From a checkpoint of a small transformer trained on Wikipedia.
Size: width 320, 5 heads of 64 (1 for keys and values), MLP 1280 SwiGLU, vocabulary 2238, 16.2M parameters.
Training: a variant of Adam for these matrices, 259M tokens.
MLP neurons of a small language model. Each row is named by its layer, matrix (down: output weights) and neuron, and shows model dimensions 224-319. Each number is 50 + 12 x the weight over its row's rms, rounded and kept within 0 to 99. A neuron's up and down rows have the sign that makes its largest values positive.
A block is one neuron, or neurons of one layer that tend to fire together. Before each block is what it responds to, as a language model described it from the Wikipedia text at the highest values.

Word-piece continuations inside proper names and rare words, especially a "y" after a vowel or consonant, such as Gu-y-mer, A-y-res, and Gu-y-ana.
L3.down628:53 70 55 42 40 49 50 48 41 29 32 44 64 58 29 26 34 28 43 57 58 52 58 68 51 52 42 71 51 51 39 55 51 57 47 41 46 50 64 58 29 53 45 35 33 40 57 38 53 42 56 46 35 62 71 53 56 49 46 62 50 49 60 31 42 39 44 42 68 57 46 50 53 45 52 46 57 42 43 58 89 46 52 46 29 19 65 57 52 49 70 32 51 58 53 37
L3.down891:43 54 32 46 48 32 60 36 45 49 46 54 39 50 52 62 49 43 42 35 30 74 30 48 63 68 50 62 43 45 33 34 28 38 40 32 49 31 47 56 30 41 40 65 53 69 67 47 49 30 35 65 61 46 47 36 38 51 39 63 54 52 69 47 48 31 65 43 44 68 52 40 36 56 54 50 56 38 57 57 65 20 30 55 43 59 61 40 29 58 42 45 56 57 57 62

Final word pieces that finish a split word, strongest for "ion" in "region" naming a geographic area, plus endings like "-ly", "-ation", "-ary", "-ince".
L4.down29:61 63 62 71 36 38 39 47 37 56 48 45 48 51 57 38 35 56 57 33 42 38 58 29 59 62 63 53 77 68 38 48 73 45 49 44 68 47 28 55 66 61 33 49 51 42 45 58 60 52 54 52 42 60 49 40 35 34 50 67 44 52 52 41 43 68 55 53 20 53 42 55 55 29 68 73 41 56 64 60 72 48 55 47 47 60 61 37 51 57 36 54 44 63 65 49
L4.down153:66 55 58 64 40 52 21 54 39 47 53 69 55 42 54 39 39 60 67 55 55 50 45 47 50 66 73 52 59 76 45 41 66 43 67 60 52 43 60 65 38 37 34 61 60 26 35 45 48 50 60 49 50 42 47 37 41 52 46 40 51 39 66 49 61 42 58 62 53 43 49 43 47 41 58 55 67 68 51 66 63 41 64 38 55 51 76 54 34 55 48 38 35 62 55 37
L4.down165:43 46 75 36 42 46 58 45 53 23 41 54 46 49 64 58 47 43 66 58 37 49 40 51 38 55 63 56 47 63 60 48 59 05 76 38 46 45 38 56 42 56 60 53 45 54 42 42 77 58 46 33 50 52 38 52 54 36 46 41 56 66 61 59 52 44 31 50 60 64 48 31 56 31 48 41 51 56 45 26 96 71 57 50 45 55 55 42 40 62 51 48 38 47 46 50
L4.down332:43 45 52 43 53 34 41 52 73 51 37 26 25 51 53 76 38 57 55 71 47 51 54 60 57 50 26 44 44 41 44 59 47 44 52 44 65 72 44 80 26 38 66 48 36 60 71 38 50 44 31 62 58 42 47 45 47 46 55 43 65 57 43 82 54 41 43 61 30 46 51 32 50 41 61 41 50 43 49 49 50 41 39 79 47 62 44 62 45 36 55 43 52 62 70 56
L4.down375:36 66 53 59 63 31 33 55 32 40 47 48 54 52 38 40 50 60 67 38 58 43 78 52 52 35 64 57 64 42 40 65 53 42 60 09 41 39 63 38 64 58 33 47 45 77 51 61 30 40 58 61 58 44 39 29 52 40 40 39 45 66 29 64 44 59 32 57 49 47 51 67 50 39 75 51 54 43 41 55 81 40 22 58 37 58 38 31 38 64 47 41 52 54 67 42
L4.down485:47 32 49 40 53 40 49 32 74 32 35 37 51 53 70 23 59 37 55 40 56 57 69 53 54 33 40 46 36 58 54 48 38 43 61 51 51 53 45 83 13 55 67 32 54 40 47 62 44 55 50 67 52 42 60 53 48 46 52 51 31 32 63 68 55 49 46 64 56 54 46 32 54 49 48 53 23 45 56 69 62 33 56 70 54 47 51 27 56 33 66 67 71 46 59 42
L4.down636:43 54 55 54 42 66 58 47 63 45 70 47 70 54 55 68 42 39 67 48 39 53 53 73 31 47 51 49 55 59 48 41 77 35 32 17 52 77 60 52 51 67 51 55 51 54 47 55 56 62 52 39 58 44 60 48 30 64 47 52 77 47 37 41 28 23 61 67 31 34 67 62 64 79 54 53 29 53 59 47 74 38 43 33 33 45 48 58 53 41 40 45 59 42 30 62
L4.down1086:41 34 56 81 64 68 38 56 61 65 39 48 43 63 48 47 50 63 26 53 44 38 62 56 63 43 45 34 70 39 49 45 57 47 29 54 50 63 40 58 46 45 63 40 31 63 65 54 53 44 63 35 50 46 45 41 45 30 71 53 53 53 39 36 46 58 70 71 42 38 60 50 44 39 67 55 57 55 42 71 95 64 46 45 43 69 69 60 59 45 54 59 51 36 74 54

Word-internal subword pieces right after an opening fragment ending in a vowel, mostly in foreign names (Taipale, Beaumont, Leopold) but also common words (wait, dealing, attention).
L4.down26:56 44 56 45 51 45 29 54 44 49 25 50 67 50 62 48 58 34 47 61 33 38 64 56 48 57 53 36 54 68 59 49 38 64 45 54 43 37 42 51 35 45 35 53 49 72 27 43 39 58 59 51 46 52 19 43 35 63 67 66 41 56 68 55 45 61 60 45 52 77 40 66 53 20 58 27 46 56 50 61 77 65 56 29 52 27 44 43 48 54 58 55 30 47 43 49
L4.down106:60 37 59 51 49 61 57 73 62 63 54 52 52 54 56 40 60 35 51 53 48 38 40 37 34 33 43 44 51 21 48 35 65 36 66 62 50 54 50 43 61 69 35 71 59 67 38 70 47 30 51 39 50 43 56 40 36 44 46 40 46 76 44 50 51 62 40 60 63 49 52 56 67 46 69 52 64 52 44 22 40 39 69 52 65 46 60 49 51 67 45 44 41 46 40 58
L4.down343:41 75 35 38 50 62 39 48 62 42 64 55 57 55 53 55 45 69 40 59 46 44 45 32 51 47 46 35 35 52 50 39 55 52 44 72 48 48 37 47 62 38 66 43 65 68 60 63 68 71 54 53 55 77 68 46 26 48 48 44 29 48 44 55 76 57 45 56 38 45 56 51 08 46 62 51 63 54 66 61 43 46 46 52 43 34 52 43 31 36 63 64 53 54 46 47
L4.down586:61 52 48 56 65 39 26 48 47 52 48 62 32 40 45 36 43 69 51 35 53 40 45 47 41 26 52 59 53 52 58 39 54 44 50 42 37 48 58 60 49 50 69 59 63 72 58 47 61 39 67 42 66 59 56 35 61 53 68 40 48 53 46 46 65 55 50 73 45 87 37 19 54 63 35 77 36 48 52 47 26 52 54 59 57 45 50 26 62 70 34 52 43 49 44 37
L4.down821:58 52 47 43 54 43 46 48 30 45 27 54 55 69 43 35 57 62 57 52 47 59 51 51 49 53 49 45 57 33 43 53 51 57 60 67 59 48 39 57 45 58 32 51 53 69 75 59 54 53 47 47 23 52 46 34 56 45 84 40 36 46 57 90 38 43 53 60 61 62 54 38 54 40 48 72 36 73 47 45 85 52 59 56 37 33 57 47 73 36 49 52 29 46 54 60
L4.down859:71 45 67 60 55 47 50 47 41 53 56 33 81 49 58 45 58 54 65 38 47 58 65 59 59 37 57 37 50 72 37 53 58 32 45 42 46 52 66 43 51 50 23 58 37 45 28 43 44 25 66 50 69 47 58 35 56 47 63 39 42 54 49 37 51 37 62 57 55 58 17 56 37 53 39 40 50 40 57 61 53 50 49 47 30 44 58 54 52 42 45 69 55 69 50 44
L4.down893:41 41 49 59 30 72 37 46 61 45 53 60 46 49 36 23 63 50 46 43 58 48 59 52 55 62 43 72 37 49 50 33 43 51 62 37 44 46 51 38 36 55 35 37 68 53 43 38 36 32 47 48 36 34 43 55 40 17 62 56 38 51 44 47 39 58 37 59 38 45 43 62 44 26 42 38 48 57 61 67 60 61 65 69 65 61 56 66 49 45 33 62 57 74 56 31
L4.down1185:44 47 44 55 68 68 68 60 67 18 39 49 48 54 62 67 40 60 51 48 37 45 65 52 65 67 45 45 52 51 32 41 50 47 50 55 38 63 57 32 32 33 60 57 64 61 55 50 57 57 49 54 44 54 45 55 60 58 35 53 35 48 61 42 38 54 47 48 71 51 76 41 57 54 49 15 24 57 58 59 46 75 67 77 53 55 49 61 52 63 55 39 51 37 26 41

Mostly a 0 digit inside times, decimals and table numbers (18:00, 1.000, 92.00); less often "men" after counts or stray word pieces.
L3.down392:43 55 59 75 55 51 37 38 48 53 59 38 40 60 50 58 42 65 51 60 47 42 34 53 68 32 38 64 58 68 40 39 48 48 37 48 55 39 50 56 54 49 60 37 44 59 57 74 54 51 64 58 57 56 31 49 55 56 68 71 46 52 76 53 42 62 56 54 48 17 56 45 77 51 44 57 34 49 53 66 18 44 52 44 54 54 29 49 46 55 51 42 56 47 58 32
L3.down1267:45 52 36 71 35 56 47 52 30 59 42 27 47 45 63 62 64 54 55 59 53 56 35 42 59 46 57 88 40 67 65 47 43 48 34 49 66 62 43 53 58 66 52 29 36 51 60 48 35 70 53 62 38 49 49 34 57 51 53 50 51 63 59 63 53 48 54 43 52 42 52 64 29 44 57 57 40 52 73 50 48 26 51 64 44 43 67 49 58 45 68 31 47 58 64 36

Word-piece tokens inside split proper nouns, mostly foreign names and places, such as Shar-on, Jagj-it, Punj-ab, Damas-c-us, Roose-vel-t.
L3.down527:50 48 46 43 57 40 51 53 59 75 52 45 54 51 52 42 43 74 56 65 65 36 73 54 53 41 28 63 60 46 26 50 64 39 48 59 67 44 47 50 60 52 50 42 58 50 44 57 23 45 57 59 62 65 60 54 59 37 47 56 57 29 36 59 43 58 60 57 46 46 46 64 24 49 64 41 57 45 51 48 99 64 53 41 20 45 63 64 33 61 47 44 64 41 36 64
L3.down633:55 34 42 47 41 48 36 25 59 54 44 60 62 41 51 61 34 39 49 53 36 30 62 37 37 60 52 62 63 83 46 57 53 50 43 46 49 50 53 68 35 41 28 37 62 69 59 52 43 51 39 50 50 62 64 40 55 54 28 45 64 39 51 38 39 46 36 73 41 30 47 55 71 39 56 29 40 42 40 81 57 59 48 54 38 52 48 54 25 54 60 24 47 62 30 50

Second or later subword pieces completing a word split into fragments, mostly in personal names and place names in lists, e.g. Le-on-ard, Le-ung, Le-ip-zig, McCle-an.
L4.down90:72 40 72 36 70 48 39 50 11 67 50 37 42 46 54 40 52 46 53 61 65 48 80 30 53 43 71 31 38 45 37 55 63 30 37 58 74 62 64 37 66 60 59 46 55 54 65 60 49 58 40 41 43 49 59 57 66 56 39 42 63 61 63 45 55 47 65 47 47 53 32 39 54 51 55 50 49 43 51 36 80 64 58 60 36 60 47 47 46 67 42 19 62 58 60 64
L4.down186:44 37 47 57 58 57 39 46 68 51 33 51 65 67 49 36 55 50 55 38 47 59 51 39 52 39 48 36 57 27 52 45 54 38 59 65 69 36 38 52 63 70 51 55 47 64 41 40 45 37 43 52 58 36 77 49 48 72 55 64 29 59 49 35 35 54 27 38 54 48 61 46 40 42 25 50 48 31 38 47 20 52 44 68 53 60 59 59 52 50 56 60 59 32 28 48
L4.down250:45 57 60 27 54 23 50 61 62 27 54 71 34 43 45 41 54 41 63 34 51 39 55 44 50 63 63 44 33 54 55 52 55 53 36 61 52 42 33 37 54 52 44 70 63 48 46 47 34 47 54 63 66 59 46 47 51 61 46 53 56 63 52 26 48 51 22 62 60 48 35 31 60 38 81 64 60 58 34 48 76 33 46 32 37 58 47 33 45 32 67 69 45 57 33 45
L4.down303:58 52 55 49 32 47 32 67 56 52 53 65 41 51 80 36 38 46 56 51 39 43 43 57 52 37 46 59 61 36 59 45 30 65 49 62 31 44 45 53 71 33 41 43 67 71 33 44 68 72 71 64 49 61 49 53 65 32 48 65 57 43 81 36 40 41 27 35 41 52 51 39 65 47 44 46 52 48 58 47 86 37 57 52 43 49 57 49 63 63 71 31 47 53 42 52
L4.down344:43 56 51 44 53 63 47 46 37 40 64 61 68 18 50 66 50 57 33 58 42 36 30 47 52 52 38 41 48 22 54 48 40 49 45 42 31 51 29 62 48 64 55 67 44 71 56 57 42 45 63 71 55 53 50 58 41 36 44 64 43 74 48 56 47 45 56 44 44 51 72 38 68 44 45 40 47 55 32 41 62 36 55 44 58 45 52 61 55 33 42 35 55 51 62 45
L4.down486:52 70 52 69 35 54 57 52 53 49 30 61 39 36 48 41 20 48 64 29 60 53 54 48 52 50 59 52 33 36 34 67 35 48 39 50 46 58 59 34 39 52 52 62 56 30 28 44 36 43 59 73 32 40 29 53 52 48 51 54 50 41 48 57 51 56 40 53 50 54 49 46 37 62 39 53 50 57 68 38 39 31 44 55 31 50 55 55 58 53 28 31 40 53 44 44
L4.down633:58 51 42 55 46 59 44 29 74 42 51 46 64 49 47 44 67 35 60 39 41 53 48 57 34 40 51 47 42 42 55 37 68 61 35 50 21 39 21 33 50 62 61 35 65 52 67 39 40 57 37 37 61 46 37 39 48 62 41 49 28 67 65 55 60 56 31 38 45 38 41 42 46 47 45 51 34 62 63 37 49 40 52 50 32 41 64 36 50 37 41 60 59 53 62 54
L4.down670:47 50 39 50 39 30 41 37 50 45 60 59 56 46 48 77 47 63 33 57 40 47 45 33 47 52 43 42 50 43 59 50 73 27 46 57 51 50 42 36 50 67 81 79 59 57 39 39 41 53 73 44 72 56 64 52 73 40 43 55 44 59 53 37 46 40 52 53 22 51 49 34 59 64 50 55 55 65 43 57 80 15 72 55 58 52 71 59 37 47 19 42 41 44 45 22

Tokens inside tables and infobox lists, strongest on the slash after appearance counts in footballer career lists (Barrow / 28 /), also header pieces (Pld, Title), positions (DF), and year digits.
L6.down475:65 51 34 49 39 51 50 54 50 50 33 39 60 47 35 47 27 48 50 40 52 61 40 43 30 44 47 44 52 49 48 58 56 23 43 44 71 74 56 55 47 40 42 70 56 30 58 43 39 39 59 25 53 63 48 51 36 67 28 53 41 54 40 45 46 28 33 45 50 51 44 67 32 38 45 27 29 51 46 47 69 43 43 38 43 30 39 18 39 62 28 45 33 51 46 27
L6.down618:76 60 55 66 37 37 34 62 82 79 36 53 37 40 49 45 41 36 53 43 30 49 51 57 58 28 78 67 61 50 43 52 64 65 64 48 36 61 52 58 60 33 37 51 69 46 36 61 58 61 71 28 59 38 32 56 46 44 51 29 49 72 64 38 39 20 56 80 57 40 53 62 53 48 42 25 48 61 46 57 32 39 45 35 31 34 40 59 38 60 39 62 41 48 43 48
L6.down1208:58 62 57 47 37 64 63 60 41 57 71 46 60 48 20 69 49 53 71 41 88 41 75 41 56 53 56 41 63 58 65 42 58 35 35 60 45 57 71 47 63 49 52 50 38 44 16 68 43 80 56 38 53 58 39 45 46 55 58 68 43 44 41 64 33 47 32 61 47 48 51 31 60 64 50 31 55 56 46 54 46 31 39 52 49 63 54 53 62 73 39 72 64 49 38 51
L6.down1216:39 52 18 58 59 41 49 53 57 45 67 55 46 48 64 49 38 47 64 52 38 23 46 65 44 37 49 51 32 66 31 51 62 65 50 49 72 55 37 35 77 51 52 57 42 58 45 52 80 38 57 47 42 40 29 51 63 44 56 48 60 67 47 47 55 45 38 38 74 60 73 55 50 35 37 42 70 41 34 51 61 57 48 22 49 56 39 57 45 68 38 59 61 58 54 67

Word-piece tokens in the middle or end of split proper names and foreign words, especially French and German, e.g. Houg-ue, Ca-es-ar, Oise-au.
L6.down191:35 51 38 64 45 66 50 46 50 54 45 43 42 56 70 34 36 52 44 56 66 25 40 68 79 33 43 35 56 57 36 50 68 48 48 67 44 49 13 59 29 58 42 43 31 35 56 40 44 53 65 41 52 59 63 41 44 57 41 57 47 61 60 63 60 39 54 57 24 29 32 69 32 42 71 47 65 54 55 54 78 58 39 50 68 35 56 55 52 60 29 59 42 59 38 44
L6.down318:47 60 46 49 32 61 58 43 34 55 22 34 38 46 51 83 74 37 35 49 66 49 71 53 54 28 57 54 53 49 49 46 50 64 47 49 56 51 43 47 43 47 49 47 44 69 73 33 61 54 22 50 39 70 54 66 59 66 37 52 29 67 39 42 66 54 34 42 62 54 42 62 58 29 44 57 54 61 60 37 89 47 45 86 49 71 46 54 48 35 66 54 70 44 46 64
L6.down813:47 19 47 74 35 42 29 64 53 34 50 44 25 41 43 44 68 48 51 30 52 24 48 56 37 64 54 34 33 28 47 47 41 38 72 44 66 63 70 33 50 38 62 54 51 55 42 56 56 43 53 44 66 43 54 63 34 45 44 70 45 33 51 60 41 52 60 53 67 64 31 46 48 33 44 38 75 65 37 52 59 67 59 64 48 32 51 59 43 56 24 62 50 52 57 65
L6.down992:39 53 58 55 43 37 26 83 44 63 31 61 48 39 43 42 77 21 54 50 59 41 44 48 46 35 43 31 53 48 47 46 37 42 37 39 52 59 57 66 35 36 47 48 61 65 65 50 44 46 52 48 49 46 47 48 49 37 20 50 55 46 36 59 61 66 37 34 55 61 40 32 42 48 44 54 38 40 58 49 55 57 51 45 54 65 46 37 24 39 34 61 44 64 35 47

Final word-piece that completes a word split into several tokens, above all "ion" in "region" after place names, also cattle, constitution, Lucca.
L3.down754:42 64 60 83 49 51 53 50 43 33 43 59 52 48 56 58 47 68 41 54 45 45 42 48 76 43 48 75 54 28 52 41 67 62 50 53 56 57 49 59 43 39 31 39 38 54 38 30 37 63 66 46 50 55 30 60 47 48 55 55 68 26 39 67 44 52 51 51 12 48 39 41 74 46 61 34 42 54 59 68 52 54 54 71 25 40 65 71 47 66 62 60 48 67 61 50
L3.down1087:67 66 54 59 61 44 50 63 50 50 58 46 39 68 43 46 39 74 44 58 39 69 50 43 73 68 48 59 59 65 52 35 82 36 48 37 76 42 59 49 51 33 53 57 45 66 57 42 64 37 38 49 64 48 56 35 48 57 51 73 51 47 46 29 31 59 47 55 55 45 44 64 84 69 62 65 54 58 38 68 71 28 69 52 56 40 49 44 29 39 52 54 64 49 46 56

Second word pieces right after a short opening piece, strongest on the F of MF in football squad tables, also col-or, M-in-oru, Gl-ast-onbury.
L4.down353:54 61 45 63 28 41 57 57 33 49 71 75 63 29 40 40 61 56 51 50 46 45 63 63 48 46 54 36 48 52 21 45 66 68 35 56 52 33 37 62 49 46 53 42 41 50 42 75 39 45 59 43 73 60 48 65 59 30 74 57 48 32 60 32 40 57 39 60 29 58 43 57 63 78 57 47 59 47 67 46 37 58 70 53 47 43 55 61 57 44 49 64 50 71 36 43
L4.down700:35 55 58 63 40 37 41 38 58 52 73 44 25 40 48 54 31 32 43 50 58 59 46 69 22 53 48 48 58 34 33 41 61 20 42 63 54 47 52 51 44 62 55 66 40 49 45 56 60 41 51 52 58 47 42 30 69 52 56 36 53 44 41 48 56 58 53 59 50 40 59 52 49 33 51 78 53 52 45 46 54 46 54 56 50 43 50 66 54 51 46 61 63 49 56 51
L4.down729:43 46 37 59 65 50 59 32 51 56 54 50 40 70 48 58 45 56 30 45 50 56 25 53 31 59 32 73 41 53 50 37 43 36 45 52 30 70 35 40 52 74 47 47 64 53 59 61 64 51 50 53 53 44 55 47 60 63 52 39 33 66 64 61 40 79 43 73 42 75 51 58 68 50 49 68 55 26 55 37 12 59 73 52 58 36 57 43 47 66 61 54 50 54 38 64
L4.down848:47 56 43 58 57 43 50 52 33 67 57 43 59 41 35 46 40 54 52 30 62 55 53 39 54 65 77 68 50 58 62 46 54 63 40 66 37 26 66 56 67 39 43 66 42 54 45 56 53 49 69 69 70 38 12 42 47 45 51 59 21 58 34 31 51 49 62 36 63 44 54 28 74 49 67 39 55 35 42 34 61 60 43 52 61 31 62 57 44 64 43 38 75 45 75 50
L4.down887:33 48 77 73 64 63 60 53 41 26 58 71 43 53 38 69 54 53 44 41 55 64 51 38 63 46 47 62 35 41 42 56 33 66 56 56 53 39 68 76 49 57 43 44 38 27 46 49 27 44 52 57 42 68 53 60 52 36 66 66 49 80 64 31 40 42 26 62 58 29 27 57 49 68 55 29 29 44 54 40 48 55 50 51 36 50 45 57 56 53 60 38 59 48 73 61
L4.down908:23 46 64 60 61 52 35 52 68 58 61 32 49 50 42 48 48 47 59 43 49 49 45 50 44 35 39 72 50 41 43 42 51 55 54 47 49 62 61 70 71 66 45 48 44 42 46 40 70 64 73 33 47 47 61 49 35 47 72 35 49 48 41 44 45 49 47 35 33 35 44 55 47 28 45 57 58 43 53 56 30 45 55 56 60 58 39 60 54 57 64 63 53 42 42 32
L4.down916:55 56 56 63 54 46 45 61 60 66 75 46 34 45 65 33 33 41 32 52 46 65 59 52 55 59 51 63 51 86 40 63 55 46 44 78 57 47 71 35 46 50 64 48 30 68 59 46 53 54 54 46 70 49 44 56 57 70 61 52 42 33 55 59 46 66 50 56 73 61 51 56 71 49 50 31 61 52 39 49 45 52 67 68 36 31 46 54 55 57 26 39 72 67 40 43
L4.down1159:67 46 43 50 37 63 55 48 35 51 48 51 52 47 44 64 46 58 39 48 58 35 50 45 25 50 53 45 43 45 41 45 47 38 40 49 47 60 42 57 51 39 19 50 25 37 47 43 49 53 78 61 42 51 30 25 42 66 50 35 56 38 46 45 55 63 52 80 37 27 39 70 44 55 58 65 43 58 70 51 69 31 44 54 24 39 69 43 65 45 51 57 51 40 57 47